Weights of a small GPT-style language model, trained from scratch on English Wikipedia.
Size: 11 layers, 8 heads of 64 (2 for keys and values), MLP 1216 SwiGLU, vocabulary 8192.
Architecture: RMSNorm before each block, tied embeddings.
Training: a variant of Muon for these matrices, 560M tokens, 8604 steps.
MLP neurons of a small language model. Each row is named by its layer, matrix (gate and up: input weights; down: output weights) and neuron, and shows model dimensions 176-271. Each number is 500 + 40 x the weight over its row's rms, rounded and kept within 0 to 999. Numbers have three digits each. A neuron's up and down rows have the sign that makes its largest values positive.
Before each neuron's rows, "fires in" lists the words (lower case) most often at its 100 highest values on Wikipedia text that the model never trained on.

fires in: "an", "ancestry"
L8.gate1046:517523542511543470484507521439441502465543477511544606587481494517483516557463479478528443474583523578538512470525499494518475437471631500526570471521500447451571479525603523496481506535555440505463545558456453444544495543510459597504532505508530561501488551548530470483552518516461574486
L8.up1046:484544503472509523538510476541399451449480545472505515518568449493478519497585550545453475506461447451508537494492526522541525514503485501540468504422543437592448508490560452379493471514478451527542502514474505511593475514454412531463636510475439574483456532461502584489476592460517515497
L8.down1046:566508441494503512494531510507467507511485489510423482544544474522579536533559452592475509551497504546476483457529477486554589546498512485517538530438484457555525553508567441460568486526543508538571591526466548577504500499527492443494454530532524547460383519542480493419468524482497516483

fires in: "is", "of", "first", "are", "the"
L5.gate484:460498504476521499576496485494445438491562473528519557535601566499520501472510537496520524459498551620606470501538504537508477486450513488445546478509504507606514457462464458521458468536530493460517492477532567514532486564595498532511493467471570494553481471494496481470469469546535562500
L5.up484:440452420508446493533447489446455490441460523490483451566403467476494537505504566492471490528556504522378458476540427473533478514493522506489426515485539503479478537534448521515449449494503490518451508480486455559500501453514501387499525520462541502546486545542497479462482496465528490546
L5.down484:554495543565471445504494484561501495529483551512466443451519473443501545507527516526505541490563531513451492478437433483423452450490585393541463563463471446492487507544438485521544431463514568517544521513448464490478545476511508431482497467432540520544495543489500430501589555545447566490

fires in: "on", "by", "was", "is", "with"
L7.gate326:494482483482536522440505559503518526486547506472501504485540435513475460533513471560520478506520481481537507528504564551546544442474532466563534491452540485502508412558455480560564497534456414521518517514427475548571514507515457481457432603460480515521436453461422503533437487463415463524
L7.up326:474512459473472526530620451415481467463500512494505526534530530506516459485536500478432572423438507487530459490542465537482475466404472562510481543534485497526512499460554518545523483460484534557574430510551519515531477506554486437539455479532496487461537518510474458508501509447509525497
L7.down326:484602593568502502495531478476472524581487498598493515484549559414487525484512469520462511492488522519465508513475491490414485518500446507521541429497479484470498522522458482510477527545523558414503499624500485496464487395491423515535537391503519505452490528470533498474435488515498496475

fires in: "of"
L2.gate153:472463478501503518488460446529535538477520531526552491533445479523556487469571558475511496538496456544586506477453461561459592498503518470538489465532468549509431615455438507481449514517532578523487460469524529424532590496533472498445467543554495519460484518473512401484492512563507539426
L2.up153:561549490437500441502483552431418512542504557482439511494538478504462478526521459496494530433474542465468469541494575460521438461505502465442531538486515474494522537466499568517495573510480520525488508532587510498460504453475481475490569498465515444506476509503493632496479496450513571537
L2.down153:535520488484494533516523488526500504517536555488486504488495525458497552544494582494527550531554531499549493556490519397614423518491477533492491503447440531516481482510515526557553525523441529534486502552497511495521486506512446505503587512437498526492534539479497562566526522552491496459

fires in: "by", "to", "with", "of", "in", "represents"
L2.gate99:460464419518600536464496505456481492466470504539533476481609441501493481498479569524523438454508494496567530485553529544483529497556526451513490479499538496482483607570482545521486461464557517545524528455526510526474471499492529484536485581518455461464517489400460485548557556494492535506
L2.up99:457469469483512454504480512502502449509515530520440527448521434502567520489487542514478503481525450431556532431520479519515501526536467538488452384461487574468491505510504512501462489453568649519462458485487503538517474528424467432520473540540412480477579502354532447510595481600456491502
L2.down99:435475471503523490535537514495441511506545443470489540453493474398501475505525550501502451524545506498527500541490545503529508550535561508490568484506531495536582514471496490490543585466489454577574515541458593477499473470532491452510431469527501445476512528513481548425521564500527522571

fires in: "october", "round", "november", "of", "december"
L2.gate645:504520487483489514470554554475509538529528519525460621498449574455491534498468552479546523522458498489544437505488554543467460523491538527466439458507527496519443516429509442498519528547555527419492508429470508534495589618440548496502484503532462545520554474519516420451581517527515480557
L2.up645:456580513483466543524422562526498515485524533455529480502510407415488525540570526480477535444514518510457509511481557481469511477528416516471471515504511592434522524549466466456493552469509538424487555532533529449535542515480528502505476576537509538575508542454446513488457472483547492561
L2.down645:513555511491504480490451522488551492448486442454412487448431479479482532521533530481566497488429465470554477511539548523531535547484447501464484521477523516514506447483495513499488506453446521523541547455525504524493521521500464543474495487502495531483520529476529522450439418497572478503

fires in: "an", "years", "year", "ancestry"
L7.gate1204:526497540501488493455526523513475522491431466496520489498507494536499590477486466457491506507527545454525507495500449540590494494405531437468517588443459507484494444498491493563520468510568455474547534479522517457547508522501459519581538522488510532449517487580538523509439474534493483522
L7.up1204:464517500531481453479534509586483439478497506531491517539509442519501495476444526454511510546514450498543466508494544459509567490458504467463512460505507495540475502480537547561546519448436523424525546529540463487538476454494525475507492502393476524489542515480578502465465466478503548472
L7.down1204:543509549453439478500539463486448495489490504538513508558548451623455505522407484478533453513486542516558521538456517489601549558433419517497531451518515483554462518474544513528482367558528537546468616445424507503606483517479475512502552513442489472470412524505489484561513497514631498492

fires in: "the", "a", "one", "ancestry"
L5.gate1130:502549563481510489550505491487511465527481487508442542470599538462486566511425479535511533482468504501407547556522583517469484477570543452579525570535497512503538525551521530521534452500474452546481486503466493489499502468449496518460535526520485521527519465465531530469516449556500529548
L5.up1130:535470466509480487508535504562490603570527468495547528507554485429471408542413500552482494581540498483496590479462496486550453420497467489562493525516476465566435471502542518492490478527490447478418508505563492509607545492512479503566540410506489558424456510532510475523436539531487465555
L5.down1130:480499571556562538510487492523410488468518471470540512519512485535539512479498537422484531505558508530392547548558567579506440480528502538533490503503522441498436547449518501468515415524545460565512515424538437477529536450472482447551510503538489591505492478537531467545466532460481552515

fires in: "the", "a", "an", "his"
L8.gate860:496542581558497463482454501417472570497492469487486514512533542502500566503477438475548488469567604498447528510547514502540506509517566446540501542483441568485483422434463468489483508530482560572501478452567506548524468438527435586470509572476507577516476469466521450461504503451496479443
L8.up860:506453470562547487467543485538468479537489432495475531517535462446535495542417479450477524502567578544481493539422605531495561504488465550521465534494514543455486475454490492512586452493511511439519492490526522494471512430513438521509510505465446485409530489526480487468555491545542452522
L8.down860:431481539465516561548514540490520471520454472504498551504526487538592491504427485461509472449517449541569508533468537517457497507489442505517485521508485563491574508456541516544531438500458567528456537470485496536482514455456483467488552462510511577530510528533480522510564474482509502443

fires in: "in", "of", "for", "on"
L5.gate736:466473457501393546515454462497519499470485482520423526509487482435498490528504497496498505518494491522545483565494525516475603491503540446568505546508554480456521516444494522486527505493488428549400515416486568434559540446550511504565513463498522528509539548474463537490583523589473501501
L5.up736:467525516546485620539538465503489541522514449512469534524547506485525444460485544528494505517519460559486475514540462482546568411481495434426551483530470451551489536434554446510538547555520563435497499469567471454490557532528525530536479460489535495463535530476566534482526384524554551451
L5.down736:472456505495532465530462454525468428494434463492510504480506507524521503464422556535506455542548541497480540482548452498486540464477506571455491451565536502514589537510548445485474479450575478516407461522515503450451516538509428525559504522482629463452525508572452483543479547509585523495

fires in: "with"
L7.gate517:453488504495517499525440545530490502453504548545453490496519573558426459503471494506511423424467492590503516475569550464482537459515511471498521541493457556444489512473492510435558512469523448551529502524533545497557418538455502534488505560467552550494523460443449498550450399515501519564
L7.up517:572451467511531502500569591421552477517558484495441543490460447510491554506556439567487529545462422540487482563490484488606510513522500537531485470485458479546499479548461536481515512456575498562500483471496483465494484524486467517525502434440590518438508464441549547505543436507438470518
L7.down517:527501538500536543475545406428477514502514466557545502483534482490493470507525528526433443521497435556557494607476505521537522504498456411505494464519485491523520502487458497506529435496555506434490520481546519578448435497510616555484487501476439550502554571505455554528494508429417548491

fires in: "a", "other", "of", "faculty", "some", "several"
L5.gate989:533494485532410502503495493539510518533559490473537519498511475436458467490504496531478423516515561471546484564505541522488528503420493437462450568509459523454581552464487527449503492482541441477479511482502552486483556438451447530527525518532515532467500549521516484454500365502486502419
L5.up989:464540557564493412542425534537465493505538489399405478420428425492476468514513514477528490504497537495451600570490463426463448451497452470516495545526400446607409541537479546602478555444467444448500487517548535537535490504518535470509485532498405418511514601515516529464576414407474501473
L5.down989:450474463475489452552445484506385525510471501470443498531543518442421516505378510538493529501458551447448503483602488509501473499554540552403492506499506487508465503589492446527534497460486408483526498540425519413501513468440500541459500530472505443507483511546533486551535538535519469519

fires in: "of", "for", "to", "about", "coached", "on"
L2.gate260:524499549502516433489503613490585490561530468457516419514534553516510561467517473476505501520505541412447377496497485486562522551490412511529551468455546428532473438477521461473520456496488478547481526491517515532520509502458503413517484552586535544531413449479528482570505562464526516414
L2.up260:441482542556491555480482537528514556538538385527474409497483541503508517497527475485512517506550561540511455474467556474477512480467507539490460473463510458555518441445549419441567505415504449503493549515472502419448572516481504472472499564546520512468544486555454524403502582471536501492
L2.down260:509517442536445512535469507500465513521464454558466508510468492518500565549528490545560492579593491492460510543480460527490479476456547496558493504488471525554525461524473470534567505480534516541512539573499534474445460454543460508513494530426556465539500507537513474533492569522478496524

fires in: "while", "was", "is", "also", "whilst"
L8.gate1156:494500504537496448468475547531468509484477503460474477528477516466478473595431465523529589468488535453471532484421511491530496514481536482496454500468477494548562557473547482395469486426515553513491506497504426495539502485474442438520489480469532467508518496462543500498522497519428474528
L8.up1156:453513537413484483446582413524509471527535545544470499548607565561420480501460487453483528540413431561455506480502513506522482427449455465481522487472492469508554505515457461479473526476482436550569442454516463504375483458478455508436424451486474547482467570443439476542567449476503507537
L8.down1156:479513512448553478473482473473528432523473499424467469460495511432508516518433488465459439484486510479504496434466462501513429540519452504440572510477567497449475493498438559516448557459451448475509588505499511501454442501581413499533501541568424504541481406554475501484559508535560525465

fires in: "as", "for", "how", "with"
L7.gate438:484456506536565432473478454493505468534512425530567613469515504490469542437473534538504525502480487483477499541485520602451507474528552532596471503533612558462485493470484503445543424524445510576494538513447546489517426428556449488479475522539579575482497526537490437493508508454442508507
L7.up438:508499437534478515478540443435511555494525488537518495566396425527512537496493480547533475585452504486466509508507493479451470542488551599429484478416480516520506515566430507550490481484533504540507425462519520460507460478450502534500520475506503646510466508479457538522465461448517477435
L7.down438:534506496560557449430476564501508511502531430539537524526487488536534513473482506573479487515533543548488471548514534506508496547483426431513505518475493434509524545471464455527520423476501444484490469500448444497490466423544460487572513512548506577494510495502536502528515514456449485459

fires in: "on", "october", "january", "march", "august", "july"
L2.gate1148:463433495598506538462556488596638587523487462488507492486548514540450469519537509469468542468467495550522470481474565471476492580486523518507494401498527505491494441477496480525438432453506591517477503476563506529542590517532511521493474501439581530497474425482521519477564457502557541496
L2.up1148:442520480550467505430540560504528541560532494534470510546578446523488497451451501525477505491514520569464531454531539508453440550488497456524550459510473490522434508462573468493499448499513523578462490503365485530494523535506473549498458479438535527525363477517462495509477445526488541499
L2.down1148:510544501487604446486470558508397523484505440498459484504485497468508515508491553457449478471492578550468525495431480496523491468513472485449537438425503470546509497519463481483497530498460530506541490520488567480508512538514504534469445563511513421495556488437490515474472408453511495477

fires in: "did", "do", "does", "to", "didn", "could"
L8.gate288:479499406514519529532471487557529476573548475454533501541495493475505516553524435519491472544466466487494453480498454481523491487527488465401534550533477474497530525470433477477529510503517494478441502535565422495581513524514497406470452512547474491515511550439456546482501473462491420528
L8.up288:540511438475468514445500477566487487532529468484516504535450539485481428504566475520508526541539552582540513531576441475529533519514537481530493510496497538515528483465470554569516508527582530422510449509553544520433520508557534479486485476495473495505560454428542504590428446471450445479
L8.down288:527467563536587490485575491449520425461512524528457486507480550464426414541500442522435556484431523544577511419396532482525446514514515495548526539548535503562562497540437546477559440500502492523504480511538487481496451524535521538457434574502535459510553526439525536542469474519549547486

fires in: "in", "of", "on", "between", "to"
L8.gate197:444478518502499573509469504490423459453471523517506559526488514447512515506529565538487447461612495569478477465450479494487469493520543463488535476485492498514500481514471562499540526422513476549465433515505438467452547528538507473487463433539471560589513460457512506538510454537503447442
L8.up197:458470526572517541574492476463516515509525490515533570527457474542522449515504529547469522466599536499456496524465458499502484496499486428426515505459526554469454495571483534501527539477522504539472431443542492493509505449537524478488427469519451546540517450477515522472444499558545515388
L8.down197:489481512534552492484587474584543468525512520538501464486501492432503517484533518554542500527550538529539507536546569505519500548520565501531574506492483455550510469486486505519517519548502472504479498512415579501552424529504385458510477494508508424513555483512467493495551505493451506544

fires in: "of", "from", "with"
L7.gate1027:453467525533484546540456501542493578472554530464481536560586450483497441442490517460549521536481514562471493492488464489503583578504466505500525535416473437582485444525454516532507530511510454514515553564435478542515470519437506478460486398553624493591552520498591494595507501447529455451
L7.up1027:459499552452522445448509509510439507518518442491478577486520451462514527543522485474532502475485478519507536533524510447517567440473528481473511450519535528560479500455529525486597434460470469489517576543545582559563493461484599454544480564527422563536522487573500517522552465465457507463
L7.down1027:555501538547453521507446500403503522426463414508510508478418507460535516509479543477441481559492502506458519412473503578455477447483569446530500500489534518520454456418445463582467549493492495536534499474547491491505438505517492487482564546524522470426461488519487491486464474508538522548

fires in: "was", "been", "being", "hua", "also"
L2.gate348:405526443511520499509487487487481550586534496424581512509464502552484510473494504516495400549537467458526479481418462500508547469528538520488446531476465483518506547509466528466493432451470492452517461436537516437535532549515517452495625513497525491526549502501517451495555520493539516489
L2.up348:446545464554480504478552468534543479556506470432507506538543459503429499545480526511499474578498522492433510464516500549457447474508516447452511509517507498522565517452499489475496469447470505437566443462570471496490515503510478499486526517496534491509512412494489478535447550442560481525
L2.down348:532432551527526529450484486512465521469490488478579481517470494516447434487408455526526519473531496491449562536486507471554444530539545548458459496524472489430523514516456528566555431541546456489517552525480552547513487477414522585488434515503445491475466456534500524508513470494543538476

fires in: "has", "had", "have", "on", "having", "was"
L8.gate237:543484498542470542476494467470477422461541509495481569588437492493479422525492532488486499466501571517452502599544403503558450477511552482552533399405477479528471520549419491416539511505493435537540556541490454510498469507474532547485494512512457436501514447452508495484426471567487456527
L8.up237:485495494547461454508513529421488480544505459405468502614519475551501476516504519500554533493455555483538482499522484488547469499511501527510493480402546482513493533538497461468550468545524549514569564588460539588525550465501490441453516522480428446477496499435498493481481467514476510539
L8.down237:531508501560484565452533525472468541478497461549476499520527494456453488456493502467504441462509490495510525503497426398532535487510472533499475429528483532498418542545532495410577475543449564535541459561448607455475555456501515538494441494512516496515496634515517498600519526478434478521

fires in: "was", "had", "newly", "being"
L8.gate1140:504518441488501503461524482532445533527533534491507460482498540510471470523495503518493439453477556497499500516445487448530511445522516478503500492441491494584551510527443435543511478448493526481473521554460475532487609525454504464446481533490487510488455510511466516542427448465471552555
L8.up1140:486478504461497528519511503405471511463460504486492447482476494496428528509433484542415534465459467576512509494475506502481573450551561519580495504546455423508557551577506438514501479483580592500469550428547510567520527489437432439499416532449386452489501550516435531493456454434541528551
L8.down1140:527526497560528542489484494501552497525534536551455469444486482487381511502540451506493481528494569491501470458568529551473597454543467513505498502520440492523529481497457457604542478553448436522487552461468447513558506550477538466504528475505526518492445505516557472512515507489450520493

fires in: "was", "were", "to", "been", "be", "began"
L8.gate754:448532561464537464481488497477432523563494481542583401450496364574499475477580509513518500538552512448512471493447470450517511503508558456513455542537510529542500520531557497479480493493529502505545436502437432482484524529469487491501456528420540528547446531470506474537428512546421500511
L8.up754:457521518480551491458500493506479502485542550443455512461513532465432569577517455496471531500481453506445515512608506549550506489449491512576524573456503441488477509502424502538537536404569464473502532486559548544440476529495490467465465458580558490449541493453520459491489491420473504532
L8.down754:486567486486514513453466495553524454526519544547515469517493485539385532550496493444503451522492462510523466490521590570555444466507427467488481522560504547514513466466484570459538468533526491453573493499484540519499524526559533469567462504526501455502455498487489501513518428512532531444

fires in: "august", "march", "december", "july", "june", "october"
L8.gate10:510543577489528455555511550538503465494458513500514426526528497527466426461501458491466544514459428527462448475547509563486513491493504482500499517456442526496527464462494536459473509510464536527482608505536449517461535559534460515508441464473482523496456472434443519535483552526462537500
L8.up10:447560561533497497523431419536459521514496496505519388565507438497592533439482459549437553504515465505360629456462483546510536529466544469466555471537558535525561502494548535510411536396500535501526488541452526515397434592441486505506511492519462492524499552524481510498484486448558512543
L8.down10:405505452561527519503433511503487514465507445446481469496510503538555498417531493523521448475473451485451503482380449495476504513570474518581524478516546476499502474430527531518476482463486460480434538493553544415545514558582495485437464460568458494514458547482516571509551468482492456511

fires in: "in", "at", "bef", "on", "of"
L2.gate402:488566526523526461502489535497613450589460548580501446539493500448517482465466515520505469474578526480471477499487443587428542553444419472495461490521516522500489499535501493529473513467504453540524507481462488515531503596510490489564500522468441537492496450419492499539458458534457490515
L2.up402:479551457534447431493423463424545498504559550485482536470560545485545517461499462574504495500500470482472468505532494488423447492486423474461489468493505535494526485513467521456504488466436454489535458438548547447550465579475474536574459546506546515461458524520456514410448477498451492452
L2.down402:513496496478468478532498593415506483500501571511495443465499453460573527478473487541543463440438561450548488529562524474460542576530493519553568510451536464424518546545556528462517486466482540453501438449495566517571468564510489490533548507522495440549514525493507502486502501483524452441

fires in: "in", "of", "at", "to", "for", "de"
L7.gate1130:469484466501504463538427498533503462504526521479504577499488540483490504490457482451510510535460493582439465544539433468512515482508507564429486526423485502527420431438446514410566499472495439540519528542469492534555500466437500521511559525462526549444498505455469516530488475505441495489
L7.up1130:486489480576509470564544511481538487537505527508461535488478473458469479441482514509516534532491514534512511524540581547542468500503605453483565428483584476498513439502467534532554461534522513518456524520497474476473543457582521576565520433470556445498502507499417493541411487514555536485
L7.down1130:512554493514563537471482546481482426519461434531488486513550504489531541524488510467446444468551503537511418462565541388570529448432468459512474490516487570494513559546425528467496516432493519498470433510568484473489529491562454554498562492489526438484517492503486454513467544489564461515

fires in: "her", "his", "their", "s", "of"
L5.gate552:543541498504520504519505489531396514500464483546588462522446524513550522515556376495474479520493489467529470447466563432398502465458497556464584456532472530444490419527449420489557506441441483467510479523513450545544499476440523573477411471588472521509490493478521554521544468486557538481
L5.up552:463500558476490491458528405494461474496551585530465579549454422487486478519512470466502543514556514534447521510491448439454561515483478551489494452533459495505516484499441506438528491426519477506546512534540500488509467518453462550475526432436508479505541459444492519515512514479536496481
L5.down552:527547551506459467484503471486550470482431532531450490495468421437531531504522484539506482518470515503520566454490506409511537548429492517531500492445524444521483563515508553512502520550521452455492548471458589583524499471448572551416449506557495536446454467518543451440570465517565538410

fires in: "united", "proposed"
L2.gate1054:566497538434515528486508495570500501474505462436495487472530547451499546502472481529560534473490531497486480529507511529505516519508522524488451527505568454502508465483503524523565453578519481508436504536492516488535501537493475511488501471500498503446468490546490500513504526556438413488
L2.up1054:524490490510571455447529447492523496480484541520464444466545475483482460559490518528492536516432462507543513514474574497459464463444566432512437455491517529453489559508543541541503459530486526462485505526408547564527471521465518453477489541483601543514613555513468467534490499521538525548
L2.down1054:532462426561471507551503447516534439539462497445472547487476523520553485510485528517503494522490535466566404438399497523477520497495520514555469543485501551474482524489561593602533529524438480386485497490428542515499499524469533484416544442465479493529529483456510553534540529523516519465

fires in: "was", "of", "is", "among"
L5.gate98:500447448473510550554544484564474464497490475522490520498511474491498506480510518461467483462530575552485495479520376509528488499579573514565493476527495554514422496530507405517551504478462532550497477479486515519500495490545476490492536540508453453534415483502370492490436482531449496555
L5.up98:432455481431515503576535521554456515481481466447495431575535470519540550544514449525419505455483470561519558505525555565502447551530485543427474473539457483494453481547487511541513435496518511522545493556476453424490503471516538476475455546468524517495521565539514527433421462510536526560
L5.down98:528462505529589482525560483488503474527502482442526447490547548511455513559510518544464485457562486534512461505494489568473510486499447588494614484533481480497518431491488502561475476530405510572487616484434445507594525454479529485540542556459506542520511475518520545484553482477476558507

fires in: "for"
L2.gate1153:560516431512503584554488506515531438593542570609464491506510480520454490518593439549543577483527560529509535496477491480487482556537545502430548493473584496490529495560533518516496510474442540549561500462484571491556550498511529515580524509400485518515461520468461504476406510464479432473
L2.up1153:456489447548496500476508534448470527489603515484459455497489453487524483515539487512469484489542531526498488476542490501493547543452481501493508446463521512568470541527538459537545474515490562513557535514462527488470511496561561461523463504418545477410599524456490504534515534528459492573
L2.down1153:483475531546422525541538498452526482491527505519558540438474478457424491529594479523490571477492493578490493494558446489462518451469471464522566519491513480423442471446484487543528473578494466479440506502558546427474471459482490490501557472480537483531477529443452449491477460478555499427

fires in: "have", "of", "had", "are"
L2.gate263:461571516435518458491483535494449443519475541442547581486529508502447530531479494456472487490546500490536487522539476525474516468481498452508483507428516528536545544518499525526519481486548457532525469462452481514496487507445598480501498431531492528492507531439505535498562524527494495512
L2.up263:425499511516444527497459532454482524606469532515593465476534582556491551506545448456468527478504535496483493560427463521493464410430496469476525474466552553514464543534447446477586478435449486495501509469447449519467444498484477476503523515460487436561475483435463511424453504505530513485
L2.down263:525501510539537465501485615529502496571535462427491555458508518477526531491530503471524468422543536463514489494514515468529473472525499537506481497479496490517447509460464455508507490490499455537575508493538533580473551442497490436452498518518495506439486497445488455534521399468539499508

fires in: "of", "in", "at", "from", "to", "on"
L7.gate455:454475511477489372509494466530467477489511499464514483478535507497481474510511519537514443502486552574506461485476586496506562504495483480475516424507465504527458436420472529422570538438490455506468481429475474537589463539511502541524471498472521530462529424512517494590483476517454438580
L7.up455:444499489516532527423421500501516498556518459472504465469527523469510473406519500501444478455485556525466500513532512492446530544418479547588550531455550496531466546496494514564519441519449484480544493481560519470478435506476550493524551511446442541494506489520437488451533559520446551491
L7.down455:500483429450481596510425587494450457558449544524441548480448495434439481446490542472481531471535523484445565484489474531485461517544568485510440511403500508471486511551485475502440542500489501460475486472526546465452504490542527445566560533533451510498475474524508551520468525473577416540

fires in: "to", "at", "from", "on", "by"
L7.gate417:550497517441539540474505496485532559599523523523434528529555552475516546465537501449519430521561478491552444418449559487514538485477515491524510484445450538593517495531459555543539471393508428551520505497549463482539508453521485486497496457512514558474535545509504418568482519465516501531
L7.up417:526440502530529445540437536465500538500535483570501489422495503515494467508550434539470465518561507490478476616544481569552564478478560478446482484476491554532512424572470505602530469540508537563547474499447539539478438467473462531542486529507481536596479537504471462493517545415547456455
L7.down417:571512477468507508455506577420510447506527439559450499471504503510462557541539503498462429464521506512554467536530454437503497529440506511483462527483535551485461476500443549532501539480543506454578423501468510476502500476446534513499531509496512544470435496540492553456406530497507601500

fires in: "to", "has", "may", "had", "have", "not"
L7.gate915:489526478513512489495414472463511525531481466505538553460484509439522493499498593443458461485481471541553463552584399539384454426530563514576491530530470507459548528553531478492529480416514521522434519547492470475563486494557490480533536491523493464467547521487521518493457523500525448544
L7.up915:532560517460568470491478493572483521526502497521534463476540470564506469516535571446519539469468448491536453560458541530572502498468521551445482538456507501507508581559574437515484469471559459486447427438440514491504450556479447541519495544471431468497501504464491456557478538496523527533
L7.down915:471476466449502431539510408423401531533623468518509539530522519493546505482498551420461457465506538490518507537442512512495481445550502581454522521464529511492547563573525475496521480540430527517518537419428496493542498450477499442494541568546471466506490434484471522462490552516478537545

fires in: "in", "to", "from", "of", "off"
L5.gate828:480480469502527510514529512487485437493574456455433491525572465440556474538467553505566514537532520486489472481483507522510523473484571440530626500535442514487514459515437486418520508537504462462502493456411554454454514502458549530520544457528503501518541450503579487585528416497534521495
L5.up828:447475419401536432479552540549476492468491479449480544442518497493524552519445425549574503577573503440525534471586467486491549542492439554484502502468481524494416508505500493529470406496470466511476482522389529489490523531473552475595527457463473480513550472503609485511448501549515487554
L5.down828:500495431515370462519509512546481531539541500561453525516511491434487470540461551505458519516586557448503473518466530574575497535480495535504522556488551571512543572468490605545479477521491486507545491506501547541502470568456549513474480550468521467499506466493475532488528535527558530455

fires in: "for", "at", "during", "of"
L7.gate79:485532493559494445603475509567420477526472532507533572458503463512516468519579500575518496492550509550453511560495545417493475446508522425537501533528457440417483438458520412493527508553542498525520505498587554480554512494429513487507479481528540486443515476439517553535471526555431482417
L7.up79:469464493510512426501476472480480500512521497498426570462458461497498512545499489567478567553497472438515439582496559482509539542450540454486548479458517460547488558518489477535514428486500451518485565424545498572497539457504450453450476426505576513466523489551470522565506466454495513471
L7.down79:546529503445479530495492537513542519532424513450545522530465525472494470559526511481544537490507435516486498504490512464467475506456461573542514442480518490529399474509449560481526513470512531522462510507505545539433465501493481518481450531438460557556442506514511462475503471570577479490

fires in: "the", "his", "their", "its", "s"
L7.gate935:552502454458509459458538541503440519475534440445491544510496478436559526466567456501522536533514441493511509531481490499528474391533556541527523390440446546605489481456461594446510521543479450549494463504573513491478503448409552420478464496530543579497523443544466392488488529475536525462
L7.up935:454505467531497483463485533440437505509498480524452466553495459462517553505448488506501432501464466505529473560462457497490480468524586500567482521471520518445546481504476499434493384537456494476545568430599506483498511499481476514453529481522420444492487481457506522521447514522541520464
L7.down935:557551541515501446531560448485471495549514505431567487493430503460529513558476496545464435448519530486510504498474443537525516533516549556566533560472435512524486520480506469509512485468497478477490468477483494511486504462522453448501568496558493529479513444480528546496498505453489463519

fires in: "would", "to", "may", "will", "could"
L8.gate1207:420472527516520450464462519466419451486624422450513533515481485479461473518517464493477486472494540507461490565488481494542467491466417555508547530424531485490503471522513467499479505487441508536487508436496474501438405428557527476521509445510543511603464503481542513506508461504484452475
L8.up1207:517495548520531543512410522549487553517529494543496397488504492424478476500435499477506474524498540530510560533505469489497501540492576454523531594471461540593513487536508514498495522531492525495529445463506498447464557534468497503493573500452532454475472498482448548506511468497402518532
L8.down1207:469456534521543553489525462448472513546554523490478493488509499552519497469472465512482532483512546489522482439466553474508427502492480509421505570508429540527521460475536481514503466577513499595590549511454490512461467383434500493451469525509514431457573457511479529425458553531490538526

fires in: "the", "s", "and", "his", "economic"
L8.gate326:460504536445519567511518541435441569517503473539559514488500503474501545577527454564470464500500444466502485523460418480524509544559489529500452415418538493500542481421469538506509489478461508466540496498581513517547467527517546562483502486508562527494455508533459520595559469453524505561
L8.up326:462515530562526498522508523495501490502552469561526488446602500501548451559490494512513487509523527485510508484515495509477496543526527551546558461489460469425538459585424541523486506480530459495551457586555517492539510466515468581488515486419513535482441477510551474523522479514494441471
L8.down326:502458520453474476520488503485457549536517489516482499419453531519514447529462481502575493506453513511526452463528489516474591602450521508492503472445447494526539526458519548551573513518412457463469491518499535507501485470505475478501480513444490473454544511523431471493566533466492435491

fires in: "to", "can", "could", "not"
L7.gate944:522521439451466530529515477454391551617494519528515527493429444465501515524540517505514611512408421528600525509513494542492540438488439547554499526444512452524454461538459533456413468503453464509470524499520429516505492435534546454487460515424555533504426512475459485478547563501434559535
L7.up944:543515420528473522487437543552503505512468507463489527501497538573454481543496523490507463469496516470482476567563565555483473529504534467571433490470500513515480505483443465504561542566468615582526435532553517496473526539452494531483511461474502503505510574474521569537476491494527560451
L7.down944:496516541503532555470597558535473495611531616490509447569519517532490482539502522561533569420464507471514488487486532497508466557514439533508549531488454511497477467502468499465481481565492476490510519486494457528456552486477484518446527497507555452525447479525500435429478547480541530485